config = dict(
    n_layer=14,
    d_model=320,
    n_head=10,
    n_kv_head=10,
    head_dim=32,
    d_mlp=1920,
    vocab_size=16384,
    activation='tanh_gelu',
    norm='layernorm',
    norm_place='pre',
    norm_eps=1e-05,
    positions='learned',
    qk_norm=False,
    attn_scale=0.177,
    bias='all',
    tie_embeddings=True,
    parallel_block=False,
    init='normal',
    init_std_qkv=0.0265,
    init_std_o=0.0265,
    init_std_up=0.0265,
    init_std_down=0.0265,
    optimizer='adamw',
    lr=0.00106,
    beta1=0.95,
    beta2=0.99,
    weight_decay=0.28,
    lr_head=0.00853,
    grad_clip=1.0,
    warmup_steps=518,
    schedule='wsd',
    decay_fraction=0.946,
    decay_shape='linear',
    final_lr_fraction=0.05,
    batch_tokens=32768,
    seq_len=256,
    doc_mask=True,
    train_tokens=308900000,
    steps=9427,
    dataset='wikipedia_en',
)
MLP neurons of a small language model. Each row is named by its layer, matrix (up: input weights) and neuron, and shows model dimensions 32-287. Each number is 128 + 32 x the weight over its row's rms, rounded and kept within 0 to 255. Numbers have three digits each.
Before each neuron's rows, "fires on" lists the tokens most often at its 100 highest values on Wikipedia text that the model never trained on.

fires on: ";", " ;", ");", ","
L4.up1833:096084216093043150159115129135045156080123144110125134100146103126104162172117144157128085098127183131113174188141079175119180120146188127102114177109100144143108138078058162112140195096066113135074137160151126148089127092130174083103111083103176082119085128103182096201130086078102134096122173118171151148133109122133154134119149122120148146105121110139139105127107167112114121129159169144163099150120198195121179106083105127103129143199082133100168153157146123120056104120113148142103089117144120125153124124108152122131142120126135145063189152161077090121118095146126139180165149161081131160049121166171179084165128144157092109140137116141240165100119127122145191141136104087153094136204169100123112100119094143156144163103090068158145093110186115168056119105136155

fires on: "0", "1", "G", "2", "P"
L8.up1759:131072113099152107076136119144203155130142102098131166110166123058097156134122132121107108134164105168102134127159065123176107094135109153097083178160176147110102185163136049085122151153111143085121145175091109156080190141157177146120082165154129123149111131090178098161105152129110162125120132111128100133053103133113076138072150145127146121093140139068123188121110064113133139110167113130132185172170119131122093145085145096166167153141168116154096134134142149092142081128110144144126120112084114159128113109178134149154158100128139189119104002089127090134107133185163103155130151114158139132097114114115219151219149184125106160096132167126150072113137088182109161136139086125126094082159153116136111120131130063141084101145125149111148161156132129124055180146131165

fires on: ",", " and"
L8.up1862:149122204135131098153128131080149116129139047218091102120131162123102108130113172134119144142129076072132110157074091112134129153130136054149146122115131141129165103116177108136184147149090130161215136130115111091110072159139204118120119092118125123078175055146157083158129153124135136114141081088170157114135058109143120137124141129143160123118155068098110121121082143119206121116172128157091114153149109125044132097139145140088092130129116142110120158166212116081156118137104141092148150208110132120139153059100112134153136114113116150123183122162140178152150224109134133128099135132087113138154099178118149100114175144146130122100135137155173071169135161184103158175160102095115096142130206079192071074139158159149081112123119095112127121138172075114097139131083222

fires on: "0", " ", ":", "–"
L8.up560:088086154155129097082134123071105116113119097105138116115085161123111082095068117118097039091201136143101156082145144149116140151077133124109120160085149120145134142145145150087101140123118139148177151143117049133174122108092175127095087106205109171126078117132143140114124173131095061178156130123149133218109160113153161136126141105167135096157148106172106140153085101164091179082134101132162141135111104161106122137190133127111111174158154150110104143153106134168093185117109157176116195094140127107149176158059176069168187083179107139077152072114132121090086115142169105122147153091183109079144051195112099152107101101166118155077098140186148110186121138091115126139155102096090116075107124189114154090113143077176098083144168157172093174172125105142139105109171114

fires on: ".", "–", "_", " ", ":", "/"
L4.up610:063067122131140131138140114119119101090156104098164164110117111156156136117132159090136097102151125145120168139116107128092116112083130130105117108102160146110170136134142156147152136127099211152092110173127080196157093049111168161122033121133099072114132100139141098187080054141119092150127135121079145136094139104081132059151125136141132127175144119132159143102101127127128174159164109175070081141112131117155113120170159144168158129135142155158148134147102224165061175110071106184116171102109134057170198155085172153129110087142088088096191063087146100100091117147122123144137107139166092113166113119145084159160098190087193106151158124184172087136154149118119153152126099078146130108126160142133160103138172124190142136149151129139125132091125110157145100059176098

fires on: " |", ",", ";", " ("
L11.up783:127112143152157107157117099140134160117142149106108200171111118084135120185134124110118120075149150104162121122139118144154149122098181111165100175086193156152169103112150143154121107131176109119127101180137121102149082072066146140150195072129167139170142048114158109130127155137135103088137178090125151095138153067084118121129166086098141136067134089126136144141145170141076186079133129168151097099149120141123123118126136143130116107151108122135116152169148108131156134172143128081122108099110088142108210134082091098143106090096119139112135164144035104093253135120111090135061143203106090120089127076140146121159174154125155134098095151083104109073136138116154165122177138089106033168107107169140146089140128129087093128186102056104100172182111099138061137148141169

fires on: "-", ":", " Al", " de", " Liber", " •"
L4.up728:143116128147125129121128187114157090103098148124167139117134219126172172112114170099160123122125066146134096116048116142080134133136177111166150126141101201145176119131159175103109118140073155142140107146190119163101043087143177111141118151125117096096175121150137142184103110129091112145113071087151200134094152148087026143164190133161134135099151086135116094071087124151128198152136103158108157177067123076146104138093165121210162187151110141094133127109114143178074079119082143188093072118116186146153146164116118122138065108107083147122109148120147135186135217122134108120077128157125087075115149162131085131139157167086063156136093136140136121162125109109128143116155099107108088151111115113136112136137200070149110125105174153117078116092137113099136056137184121

fires on: "2", "0", "1", "8", "9", "3"
L8.up77:113040124087110125101107161146149168084126156146158143142133182153174173073102136135149098113120062131165113144140085172122149128149092156136114121182106128072150141146149109118141111179112192184088144104101144155103148087136108147167105168100136122171116140118117116170080119186113066149115051147220127129116150122061139133092192161164141108108125118080187125135053048093110152144111088162104146117110150094086115128064089134143108116113133094138099126140139132129111122187081083157102139142080134103164132143138128187158192089101062171106113128102127153099150173152088109144096099058117134112119144195137108135177098148173093155136134129139177147120169078105103158160219150165145128078102127089176125108185144093168093121163146137129164139100099112078116141059154170

fires on: " ", " |", "2", "1", "0"
L8.up670:086102117074156137117071103137098113145135129122166100079133150167150146131076121136176081152078081110204154171113128166153106113115151063114124102205131133123132036065178110109126172168117187162162115055090155134150108084108152134131083130133139124102131116097104099158124161156095111144125117100135121148125071111141088134169191144166132117070100113167157111133101100171160076155102114176163103158138091105140220124149081140132141158062155114144139172113126147190119101156107082125104127172121133102148182143107119121121142107091149122112175087123142155167145130132121169139127138087106101085136152132169124137128126108083152136078166160147119096101163059134110110156130134159141128119136124077147163092100167173124043085124129156133130180114125109143155127133200176

fires on: "-", ":", " Summer"
L4.up476:145155136187142116160147178158143104152159111127181228135119145067177192116206172123170094091102157132150085084126110162172242098073154157127121107114086134121154092131057065130139133126165134113107158141145059094103091097093092147141077140109135091138119106172098166141126114133083120125120127117122101079144163107187076103127221163137148109097135112165154135123093083139151151150096144126125064106139116124133094153126163123159172166118157129145117156118131145127094058140134132113141136142188118163129083146174129129028115103065093159142164148134131144110139129134125148111177116142122126113050149130124085104136134146076091156124121143209118125219112143101135147137138108059126090121109110074128128142144187120137113142073120149126133130124101087128108126102214131

fires on: ")", ".", " ", ";", ",", " |"
L4.up1125:140138192103054154149130129119119136083121149100127177190131109147073115180127174131115109169162119138112156080141134104119114155115125079128140104090160192117138121081093113130120215096074085109074108170135155061145099179118159164062114172120134076116127087162219125160127115067099177098081094139092147108180100089120140128107122117114149153122136110189133126114120109082119121115176139097108128160073165151103151104167168160121085156161115164105134141174149120112108147114120188139151072078187102102169129138073169148076151100122165103080173161149087137102098165159151159138110151173155095137136176134173140111134166150098078054102148124153183132134098170148097141122117118107127062164176161123140114127138063167154169092138094093125178113072191090139079124095136113

fires on: ";", "\"", " as", " called"
L4.up1653:147099158133108140099147151151113132133150135138143154155119111168083191153111137100156115103159141111134144111068111152116160106091079143129117179087151179131137159101118097057212143135103097146091171161096157107123119121081099121093120077122137131088133121103141133087113163125117116128139160129164107079131075114130150129164146082149142160153174098155142118154099156086111127106141103123126082114164192161115096038121154133160148178169123091096144168114153130124046145061101139124165141100192108141130117069069138160072094082104102088044148143096130178066148111148119124129118148168089070151024169090157106125117147162187103121166112130131149161133122147118160150106166132151164055152143124134153066138112093153154134153106091133145152152166141117144103190073166133

fires on: "\n", " ", "===", " and", "==", "-"
L11.up1409:161063119075096123080122193132160115157119147121158091142122131115074209160196186136141122204121178173074083074172075091166157074124136056150153151120111141118156128143145111142180144156140139183150125090163162136106136098097091136114126107152169099123121081175135134115153132188110131082128128152155119109140170145108110083144115123131133103112112082076163116128134106104174089147133118122147137159146117108080106159113168116120139104146108166137150094182106153213122094134084163116168117123105131138127108126135076096140128123107107159082164138142150082137099149134185050057180168121128105124100111128131121130148170139076136050130160128190157165147195147138183152120188095067054126136163113147147117088100169116164168106145115137175099088120132099096147140107149122

fires on: "0", " the", " a"
L8.up1682:122093105126175114079093129108112155130131071097126133076167251115164109128088138118121118158142069128139087145158094144179140111120182094116107077197155178137164085103191165134130151178135155096149133144052087153091091122135134117110134196178132142168074095133118126163087109170127154191088140166134151181048089136098119077104173122141143061104106134122129153136084107100129073128122139125180130102135111126114146160163090079174173174136187099105126158141130129162121141081096140137141138165085174091147123169153111072136166135134100139084098137166169108159094159172149140160175116081076141083164135113103140089186127113132151173047124143159098086167101121131110153114168139075195110099114105091156127149136096138137059122113120166060165182144115105131134140134191139

fires on: " s", " k", " b", " a", " p"
L4.up1022:164127110054093079100101107128151161093123086072088123122195152151062099126138133081175170206114134098141166071124166113103183085086162107115126113132174154136130092127139098079154179162111169111128137127137144090158096156066109133097078117138105137154144100108155116110118137076101161156108152148109151124093124096110176105128169172176133180131169115140140156126124073107178094100082113104121171107127147134095125142118164125150108130168063132121145161174150177137084121130164162098147104100105112112141169123121198137059182117049137086111155105092139108071169169201158103156120148108153142127160067154159153120126142155086142093136142093104131115142083125146087159133168099133141112133180175117159157146113146108086102122095103093238132117084130098166096150162124151

fires on: ";", " |"
L11.up1582:119134170179163081089125106115060126105132142127116143131090113111101117172117172130139148099115122124105139108150061130137150101092148105149133169104196116124167092159185162093110129118138127106162181155117145104095075091060119117112108066089174128135148101146135149122135158101141108082170144142159152129131185054114110094134141132076144090097149128121117136090105077187095202045076082160128112132164152110148110082115104162106080114142148093121123170101160118128191151171111126115112121123076091159102190137128145105166130122106149186112140162106057138112117178126097113119061147199160066140140096151097143162174132170118099109082095152089134146095122114129150128185177152054125086164175143177113157138138100120132067067117094119045125139161142107123115137164149176

fires on: ")", ";", " ;", ",", ":", " ("
L4.up544:117113200113138183160134124117101117118113144126185191082155139148157190134049156104128089147101158123148233147085097122075126083114144107128129158120086195112098151071102129122136158123089115133106151109132106104098086124101195101082118113126150053102104134159126123138128128070121104084078131116175114116158132110155114114142178120150160141115126064181143098135064156116129152095112154148182077090089167155098146059146115128116099139198134103074127161197115124227126077159122173159173156110194113133112138085129172104128121124149129180096129147156086154115115176139134174153106136147128152129080148190151151141133081087200065103132131087125178159121108160109162185109132135137143116121137143130116112113140084139180153111114095088173145133146181113165107178080135109

fires on: "0"
L8.up1810:117122100088117076130072140145077133130124135057174085145100191124170130143114137151125078186130103153140105098184137147129142096086138131136120111120097129142164076100147176098094201106109176087119109145029130110137143086100165135148119168119146145123090101141165080182037091130110173191069114159132133150078103114090136102153178124112141136137192160116131170148081097076125118129136082113138127153130118129114102131157141106128200151142166091124137152183142125172096121179131165159181139112109144104113174157158052086132115138070142123069149098148161125136129104133138130186129129113219158090101135129138163106099146150147156143131091136119107094139183108215112182111139150112154096137170107101177062139123081143130079177070078125099126165116147115150141226118194145

fires on: " in", " of", ",", " more", "ly"
L8.up401:181102146115145164120137154152173090018099114129145115110091118143093198166131150090101058127118103145134141107103091111102182101128139112231084110096085132109094153170167072126113171143151092093128135163108151138126131050165134191130134118140170098153101148107071180126123107138079152137106150131163127162124128094168124097148118098117201092172055112138176089183122081096156116130194123106070116157114151097148130103163171099099069099138087120114124142137139121131205097139128170166124086173166168109108109128180150146144152092117114100115099154156121147125175164107106125178130100140076121125049131134121171123120156142163084094118129127178124095072124157109138132058179083113099119157101122163138134161127085131144164105178089082070156158146157075146107173127180113

fires on: " |"
L4.up1689:164102137107145115096136157152116128082203066150135170151099135110091211125127154110120069149153124119130159127112121136182167094134166109128143146072165137181186109098101089091166148154104133136109110181082136130127091136094125141126111138070118100105110068121130135137082166079136145103081107136147129111107109065106134115109112118129154142126176130190127203122123091128154132101113086112149034160157109052092123075153179158163136122136148093128178093137181126114079143118147150096179079119116127140158192121154117163081107108042165103128144084115110123105138169161096128165101121130128109138146116148172126064134145213109146095123147158102168119149136082145134136166198188136122147150154106132129086118162125153109151157094094140074147121096090080111119140136141162

fires on: " and", " the", " not", " also"
L8.up1710:166110139076126100126085132072181138106195096172144121104123118107137129133081131148124097160048128112201118100108123168152145148125146097125104114163184218108156067112160121111123105157144131157177123101109116131174120110137194130127096146121159117173107111093039126173067157132100104096148167076184162147144054127153088145125192130160137089111097085170135078178050158186175116115104151180152076121122103149087165102140154118132101123096121141099184152106142088159127104105070116098117113167149114060144173082099146140114062123100118140138105080172106142131083125111148184109122121175066090176137118145177146144148105130110098152140122146185124093156091164057168139164190114112118120137143152083136126118092150135192143080124163129125206184160148110109128091106146156

fires on: " per", " Per", " ind", " among", " Azerbai", " Mon"
L4.up1431:133163095123104140045154102113106136101153143064134126094147141149124165100101163106134108184101110138145155107109145137137145184112181142121106088132125167118099130120173170119167112151113111159107098107111130138189122106161240201104141164164190151148135100166204141080115076115087084126145148101123111159138121124132042122140093116179150112137121097116128163161100056150150190109172140102119114157162142091146108121165180098213111143089182093150171127122143183167122154085111203136104145121103183132160158141139134128151143111127136091082141155069147118126139117126125082125131124121178180106088164097134088115188117117108077141088108134145125087206146124191103131137182103127074106107107082175148105066133148074172103095124177101130158131092076113138088094123150139

fires on: "-", " •", " Summer", " "
L4.up1184:155143115150148118134109144141121104150100161116155145139078188123139162141196138135135109072106111142127103111120114148121186116073185155140112139112103110136145124152131112095114137144137151130166150141139059139165040035087196144170124097168101120120149059136100139118101143117129100204054136085128083159103129099156080102162160181177131153092142121117143170121135056147153161154133108120067086107107145137112104185139125140158164168129105114150128136135104126139104153155074170102084113181120155132139168138132178128072107091000060137135188124072113127111163159132103155130126117144102108086050128088113109089113214182077130150138089134161109094190117146148128199111182086115128108097102103086152119104139157081144127128131077130160134134158106082114105140102161166

fires on: ")", ";", " ;"
L4.up1694:135102171161074107143131119112056153029133147098166144097156112097137104118081146145149117150087137129099145123159057158130139056115191113130107123204107141116115084103068139088114181152138121164070130090115132153114154156067194130120083116140192112105064132107168153206115147074088184124160073136162145095171134133109123147149170116101159107098130097142119093172101134126183140130173142153155133173017133157108115095119136128139087162156166113079204166143145127140122074141122215155084114095119146153119116124145170122081160100125141143069134149125063115082123150147132121146166166133151158116095170152125149105141068086139061185106141137185186125124105168104130166080141123141110087083148086125158118062134116132146109115124099115156149141118224112117060162113162165

fires on: "2", " ", "3", "-"
L8.up432:127188148159158140143116118095211111125088132096200180109140159091102139093145179118130097095071139132182122100086145086124147148075130115137104092163108133120097089131134099134136125182130159103176157120144062089103092075076109121148031157207129101138123084120092116114136097151155135192104160057115125152151169134165078029166140162195135097142153111131151191093128110229095111124143122123125092110118109134109142093085145127151163150141127132104150162126106176107088134151090116155120131145159132135158094099093148089083100140140106169154150058106100178120160133132152146154107147072160035143136109166109105097138133125110134150143103129138153159225104116111165140111137112132151135136073164116098124119133114137102124095145083177138112088176154067102109117101128183

fires on: " only", " |", " It", " such", "D", " which"
L4.up261:178153139142143155105149164129134131141182118176122145189109156128139136177179093127166152131097122124159143081088128128205197098101115127195148122160162132183150074140137078089137149121092102109165155104145105102108134132109074122098122097096145131173097139111154130182151102128137087153101071132147122092128094085133156155130147102181151112087182081112117116146135137156125099058127133140145123176159106111016129117110097138139119189155156049100119184139169142125081138153108117035200113119155123205117162080071176129155079124137062126080155140118125194078115161132135099095088136162076109148068160157152108108124146135123139151119181127139120171185084140155155143093144130092113101167150098112141073111135160155134104092131118134162147144119146117094073140135167131

fires on: " ", "\n", "-", " ("
L11.up290:073148202129146123110130121122141108135107126101135178143099058117093110221152158140150164117107103115115133102158096150107171060067152078114136116158141113113127129134085123144132104102145145201109154140148109090143127040103163146153117111178177095079122096139138090122069151167053153078081111147165192119154170165148132086118102152119118143141160132090113114149118118147125102164121082140118067096165147117102085115127179144161087100172105151110158080099098155214182145099105179154135062111122098155137162131115186150123180148109143154106145152146130077130125189118122069133171113150105112104176157111124152138147126137106084087123191181158181102103152161043121132132152097090036074140150148127115103127159163142162119140095132091111182136085132111147107130128135161

fires on: "C", "2", "t", "0", "a", "J"
L8.up1841:168115124126141079137125092067187153077118101169089130088123164107146163069108149082155085155150029153179155102128117141101160081121122101172136117159116132132158090151142067098101117181141167149145132097114068094153124165074089179125071130138108143143120110096097096177130111158170132125145118081158095130117091080093073143111164116176129112154176160126156132190114132157190089166108151130090129127133159096124123127122140141121119120109125120099142126161131146187065096117101084177194163115138080095122108135055176128090096163111128134158140079165098167110192185161141119084107081104098050133157139152149136113153109116140146139151174117142115127141088088058131168112137084154201136109164124078115107146144187121125108116159096134143126133099175098125156160130159206

fires on: " have", " has", " be", " had"
L11.up1693:164106117158171132111172194098187080122134152077123175085060122172163182112149128095158148148106157161104183119129136096141179144097150131164143201115137123120203112093121118157064169141121105092111117141106168075127107185067066171117162115151199131126116090126090097127131183139065131160112119149132072106062019115163069174105148164080158151114121128147136161134111127188148080128194070133119086139137136081080161149095119122121147128132137038076161124140166136094139123142042167180161091151164131190145097125148180178141124117086121121110144115117137150124189148111129060152124084091141127170089152187140138083134114092153122138107125190097151107152114163131117137095149111115105110134187161100123076135140147152112080090136094115131170153110150092138102145123180138

fires on: ",", " and", "),", "\","
L8.up729:121087149122115097147134126123107134088167041234098098098145135129067142168122172106125101191141119093143115109099107110163128157127135079147129118094152129138134089093124159126214127152081132172199094125154118084124082139167127120078092086118113115094095063167196088188123179092105165102158119099152122099141023116138149160113131107139180125097152056089152125125109135103178144149164126159129148129109121143066171118136143141112104101140152145083129156126221113105142070104087125077166147237130145104157109056155132116126130099136097185107157153144155169167132188087116135136111142147105116138121108139150144125156165119115097146100131107147154111135136163164145186212160129070096031140138154080180103107126136130133088139148103102089122171128200089094122142131093151

fires on: ",", " not", "-", " were", " dis", " never"
L8.up1191:167136115109141120167164147109127120149123113149178133044134178162073153143163197143138123134078101154131165112138097142136163148069160074172157114110151145079166133139123082105158180150155121115188153106113071072153068078114141150154117126148147152166153081161132141126162113146103112125138111025168091147117098098166105148150108163140158123087143048117186133127127125169149106189132104204088130057137133118097136111156126139122104099151107166170098149158135098128131074197129095118121124200128091184162141073135133134127133146123159178118174173134086139078156165109133079148105083110123119096109160171129119153081129096124095150125121120131143119179109188161081119096129050158154117068123121077143109092196106117099086100137094094095138146139195073101098095137131117

fires on: " more", " dis", " less"
L4.up1449:132103124091150130120120132111126112083110149103147142084134184162084158137120141120120095170152099151142128121125056179078124117097123096227053185104140152124106115084120117107132160205082150079164129092084100157167051088067167107109164103177188079144122139175105131115114127116120130144064138090165142178172115085133146107164123172216159164137085127110154129123111098198165139124162118108077070096062172144147135093094140106147112104144135110145097145186131135144120089166130116150096129204184193146179165065162203152043146127097129110141162117198081153098135174145138123174064082117078165139087081107111158146133122112144129145129106158110114120103063137143078168108181112148133151082149146142127137107116123115112133106157089103129152133132153102124093152135174118

fires on: " the", "\n", " wa"
L8.up1228:139097138145075106131097091102066157080120110150121192103172130092128152100147153100158114185141127122159134173144147090186140063094122066110151107126180140109149093102148095113090157138104173091182130153120067154098098074064074147054114153130116173109130099131131147209126134100126113134106150183144120110064051106125086155166144121151146143115136094185156109177054131116137118175097105178119151096125144076156147155129093166148167154073127146146131149112126125111101118112132141127147134182136127122143143133147143111094127134089125183132148063101118097150068124117136199170119143125086113099153147094112137162155130106079111178073072123176099131161113079141100174181099086123149120118120080082173158135114145128169078098154102162105197196194110087150088102084111127

fires on: " and", " of", " that", ",", " K"
L8.up1333:161088111154095127120161075113102140055174117137156149133120157091130197111132164139137134144143141091122091133078113209091097104124133098115140153110129176180111102099139130120135162135133131169181093087160160176119107121069105097070157149083133082105106123156126071188140121118110141107140116105204141140188064088178142149103113109176146153076119077148100163136103102149170169110139143134110104165165112104146136119146137135145004093120143189133109214122124139167116127104145118115142140139147187139191151144085116115115219111130178113080111088142157190108110185098148131134106081072155072103112064153178149099182155128176121108109093188153184105142158132141138115139167111038076069082187108104136134158173168119107141121075140144096152127103175106137125102132139208

fires on: " |", ";", "|"
L11.up270:105097160139209083089127154116080128063163126116111207169163152091128147182130130122162095078123077121134159155133076157146173091074156137152109117124145088154175089187123144060140105170129149109179144165098117086128101144095118135089084074135112127103170097157145105169123188146122140098110103139164119094143141128133130105140166110112156121121185094130128155124064081124095144071110060173128136089180130143131083078135158132134102146192163094110098204120182107093113162145091102085160130153167099174094138119162082140167124096062130161064122138083131134160141157109092112116099144169157079124082130131171136083180144131190101132107072179160132163120119120090161144141144134104145079126143099144135103157164097151114047148101111146105191104136118126095079181133156197

fires on: "8", "4", "7", "6", "3", "2"
L8.up607:143138151106107128128141106104141149063161127133136103164110126169138185137166129109148147130089143125165144079171091145121136055119117153102103150148107158127122141121114102118117117096142147209097223080145090169113129056096094114075128131080158095127094158129115133114069146184095119064093116125201140122163146117095145101150159162132153142118164066114172114148074057146150114103071146166148147132147129147080130047063141136105059126069124135133166130115131169165087127108145099166143132125104124088105149072122146142142210132092121116105150138136115159112184148125125159162112125103127116078172126159122114174185137098112118205137112089147161138117149101053147141130191141139143118114115137163164147119131187081168125134089087083138150154114137099093167129136144184

fires on: "5", "2", "0", "4", "8", "6"
L11.up833:078112102141145083136145123112103145074151121123169120181129088058072187109170144148053102135150141128135113085169120107176114072086106124088124166167164050140200152160117112114162177111164195125131170169136092128121138093139159135122088157170087077162097139094110112133072193100107206133132107121186153145093155105134155106124121142138113150132202117100127153097127134124107141158124099152165156083102179148055122081055162135098101105153067148131114170094128134109129138100120108090081067116133121207135163118101158153145163131108151141140163083140132098135188152166142156156085202085176129128148126134123226140165135149119107150122158091156173154175134146153091126171174109096179157104170183143154128120138135099104149186130120063136129174133151094104102065100125156

fires on: " the", "1", " a", "2", " which", " where"
L8.up1662:124021125115130127091074147114171132121145079196140126113089140130151147138153137148141129140120102136189098103111140123149147084113142134157115104131148147172174127096189155145084131163157151132152136109120122100116120109127199132074115079127153121159094146128100119161034168150093083107126129147194141146088033135152156114151209176130159122118182116120126122158085163163170110084087168159151143140198151112080172140146055088167102148121143080112127111104166119163084109116134109047116142171137125125153196118051177117165126073086102139082110082139150149149118099127102162115139100081103103083105127110151105133105175096104190126057146167185137092151117083094120122135156136099150126099154192147142139094126116130161100135084114165116183186104120091112139090136164094

fires on: " the", " and", "s", " his", " some", " a"
L8.up1885:101156145145145194035114164132152127091124131183135146046138078155078095142129165110095139110127144058124133055066102118130153133100123108141083132132185166155116124123137145130146101197107117110181174093076072125142134130092160119123186119187170133130110067159135113144123148147115182151161142132141122132114086144084058093120159210173151067068195142082183140147156127129145133138144092206111088075127145123101162157115217090143127140152086091057087172103198127125159118140132171073123116187135086196123168118165163126120133116134129111107147159213139099103121124165148129122151160159147071148129140131125063108122098150152177105126176180135115101193141124153090109076132133154111131050099151087117106134135098120087157145145082153121113137160107114122128112128140123

fires on: " they", " more", " cannot", " not", " it", " never"
L4.up1324:140106115167088120147148175154143059136127127118117080087110182167078148173134142138136140113136114096243148165145123170132136140130085080157072151148085122141138113092157079097120132130121171102193148086086079087116052118090115159102162082148102089097094106127136104101166167133127184129098113079139114151131112087173146094154133204123183126160114102082187064164124129138195070097132154179121129110121165147097122106092089078138125164162131119146076118134149135126138079139140122133100140184162176174134131098153166122095117134147087122114180161117169182063191210146115122155118111139087082128116073126116138146064139135177115129163128122128069101141079121155140149158184133150147117085171188086146150116123115111048104114128067084179176102163157098130094161169128139

fires on: "0", "1", "2", "4"
L8.up1081:142097123116124059114110161101106152053127128108090128107153169138133151147104150110148084145093024077169114104147100117118154117123154121126118138229085196132158107136149112091094117149139151204162103149089142131041158103117150108091069196106137137151110093149136107162103170176122140066139127135145102130155132104108109114137178128138138088085153132081120154158066060078160142139088132132133167133111174143140113085141095145131097138104110109118179133176132115165120077165099129167172176164027105089100145116160097124128168133116115158115110112164095124079231168180150125105118130063116140127126138145114152133144090125155129135146192135135175140104194135116145121093132122155183138108090102123143156079150150133128077108187139113112159072117131135055109181111182219

fires on: " the", "-", ":", " of"
L8.up1726:160060161118171096097113138132124163114149066162133106078111185098185186098131144136153126159153090105178107105144052154118151110098129128168109109193169155116176131181217090083138104189159194155145146113104155098159069088143191146109104139149104119115140081129098138201110151149073128133118055112146172163142108096127075102105196171170126109111181135125138102105073087151187100145121101136161112096102145103071145116104096120232107131080148153095122142139143124183117164171107120118078123185018116102158120145125163123106110124125159150123119151185162126106196128106149112129132149111097107131156141122157148144158120153152095158133119105168105080137116169145108151117097127145173123079119098125130147081163156087081086107127102142147167115135155098099144098079159145

fires on: " the", " as", "-", ":", ",", "or"
L8.up921:113126137158088139115146130133087099088092126111186123111125137167090111095107154086194089099124151178134142140164096159125157063110118122176105167103182134118094161106157141107085117160136102123101154124116103099095085098167177096164119132125143121103108150111090104189142126075106091162138088108119171098116123108074102130109195151119147192161138119171162098124091152152170127130128100181097124142060161137109114166078134056163119153223138126095109097115113141115117143125150136111113135086088139099120122181072138118115162098147111182129132074104169146149131146118146165145130166142140097107154100091097154157094123143145110174095092102118152086142105112156147115129112169183133055115105146134128196134093161125186152139149060151125154148144169107181127092074115112

fires on: " and", " the", ".", "1"
L8.up1816:156109095103159056137103156094156144131117114164104120119152125154138176137201161158168139170142071092176095087078073124096186094159158144122126088127151141187139133125134176078091119152134153163115161135134107057126139144105167081108083135101149162081139095095158065177081112141110156108061103148182172086069092133140130177168157119117134152155121104094130131138101119086142096073113129151102135114088158120121172175184131103135099121142103143099125142153140102196116116167132077175142137134103147122198125101078159156092139102101120144095118116112136141124100196113082158138121153159132044113154124128145101106106151096086135062109151130120152091175090125112094169162101090165162084127174134123150099148165123117139146126115150165112199094077228117100173088103174110

fires on: "–", "/", "-", "0", " "
L8.up1537:089165173094098166134124111132107087074152074165159157127064125140058129097105135135123122208182102115100172078139143166099181095071150101138092145147055118126151166125116130128105111126129168135072122164104124134111125138117089104103113141184116146152151117167099112130124194106165106148115162105167156124086131138148131122117160128147124109188105103151107100131077088127150164207148073125116087091098172121124159136155180128100134179135132156147126168121119155146120141066126168089107127108125103089140156152149200096136109153133140131084152105093171076149159139135154113086073105171178061087117103111129083115131100125157135121123163103239158152161146148111116103145167063128166092129126152130108162126091210143202102047122110129121086136159129110237133131100155130

fires on: " a", " the", " an", " she", " ", " first"
L8.up1353:126136146153150087103124071145099123128126121160098132074120128137099223204132189121101131136179125151153134071193068083161138181075113119137128091102134128152110131098117125115150166173142124140167163123088091101136128131132078112107208129122139092128110129180153155126109104160132142141135140140196123150010127069119093137084115146134154141073171070126144166121175152162186139161144091124104129058138168158124103135114123095175129133139167149121128150155124150147097068093181227149140123192068158145136136105198138148136166138135132145102114116149132112086136101204123115136124155094168136128134128129153107131148104169138170136061149162150134070136181086127114109058141123100143157075085121103107082103148134114113054113135089133106194146200070059126085121139171107

fires on: " and", " with", " that"
L11.up151:097111132123122123170160135077158158099154090169101097091111120153113162121135171137173171170092122134122140091119030207111158144103200120059102120141121155129099128073111163143099140171135097163151117123158139137134184133105141079118155083094153115173103143126123107120123148172169163096127147100215141095134126091124095150100105107150180100064071118084095198143124188135174078086129164139124171127124121133178143125101145110089116144137128139113135193095155089144118144115126071136114140176101132070155199124128147129134118105110085126096157090147133164115132154061163095135091192116108120130137123173154101134113164178128120141114134170160140082184135131121089139208185096092149045089114165061185105107167117101137093134137170133159158162111200071063110099137139114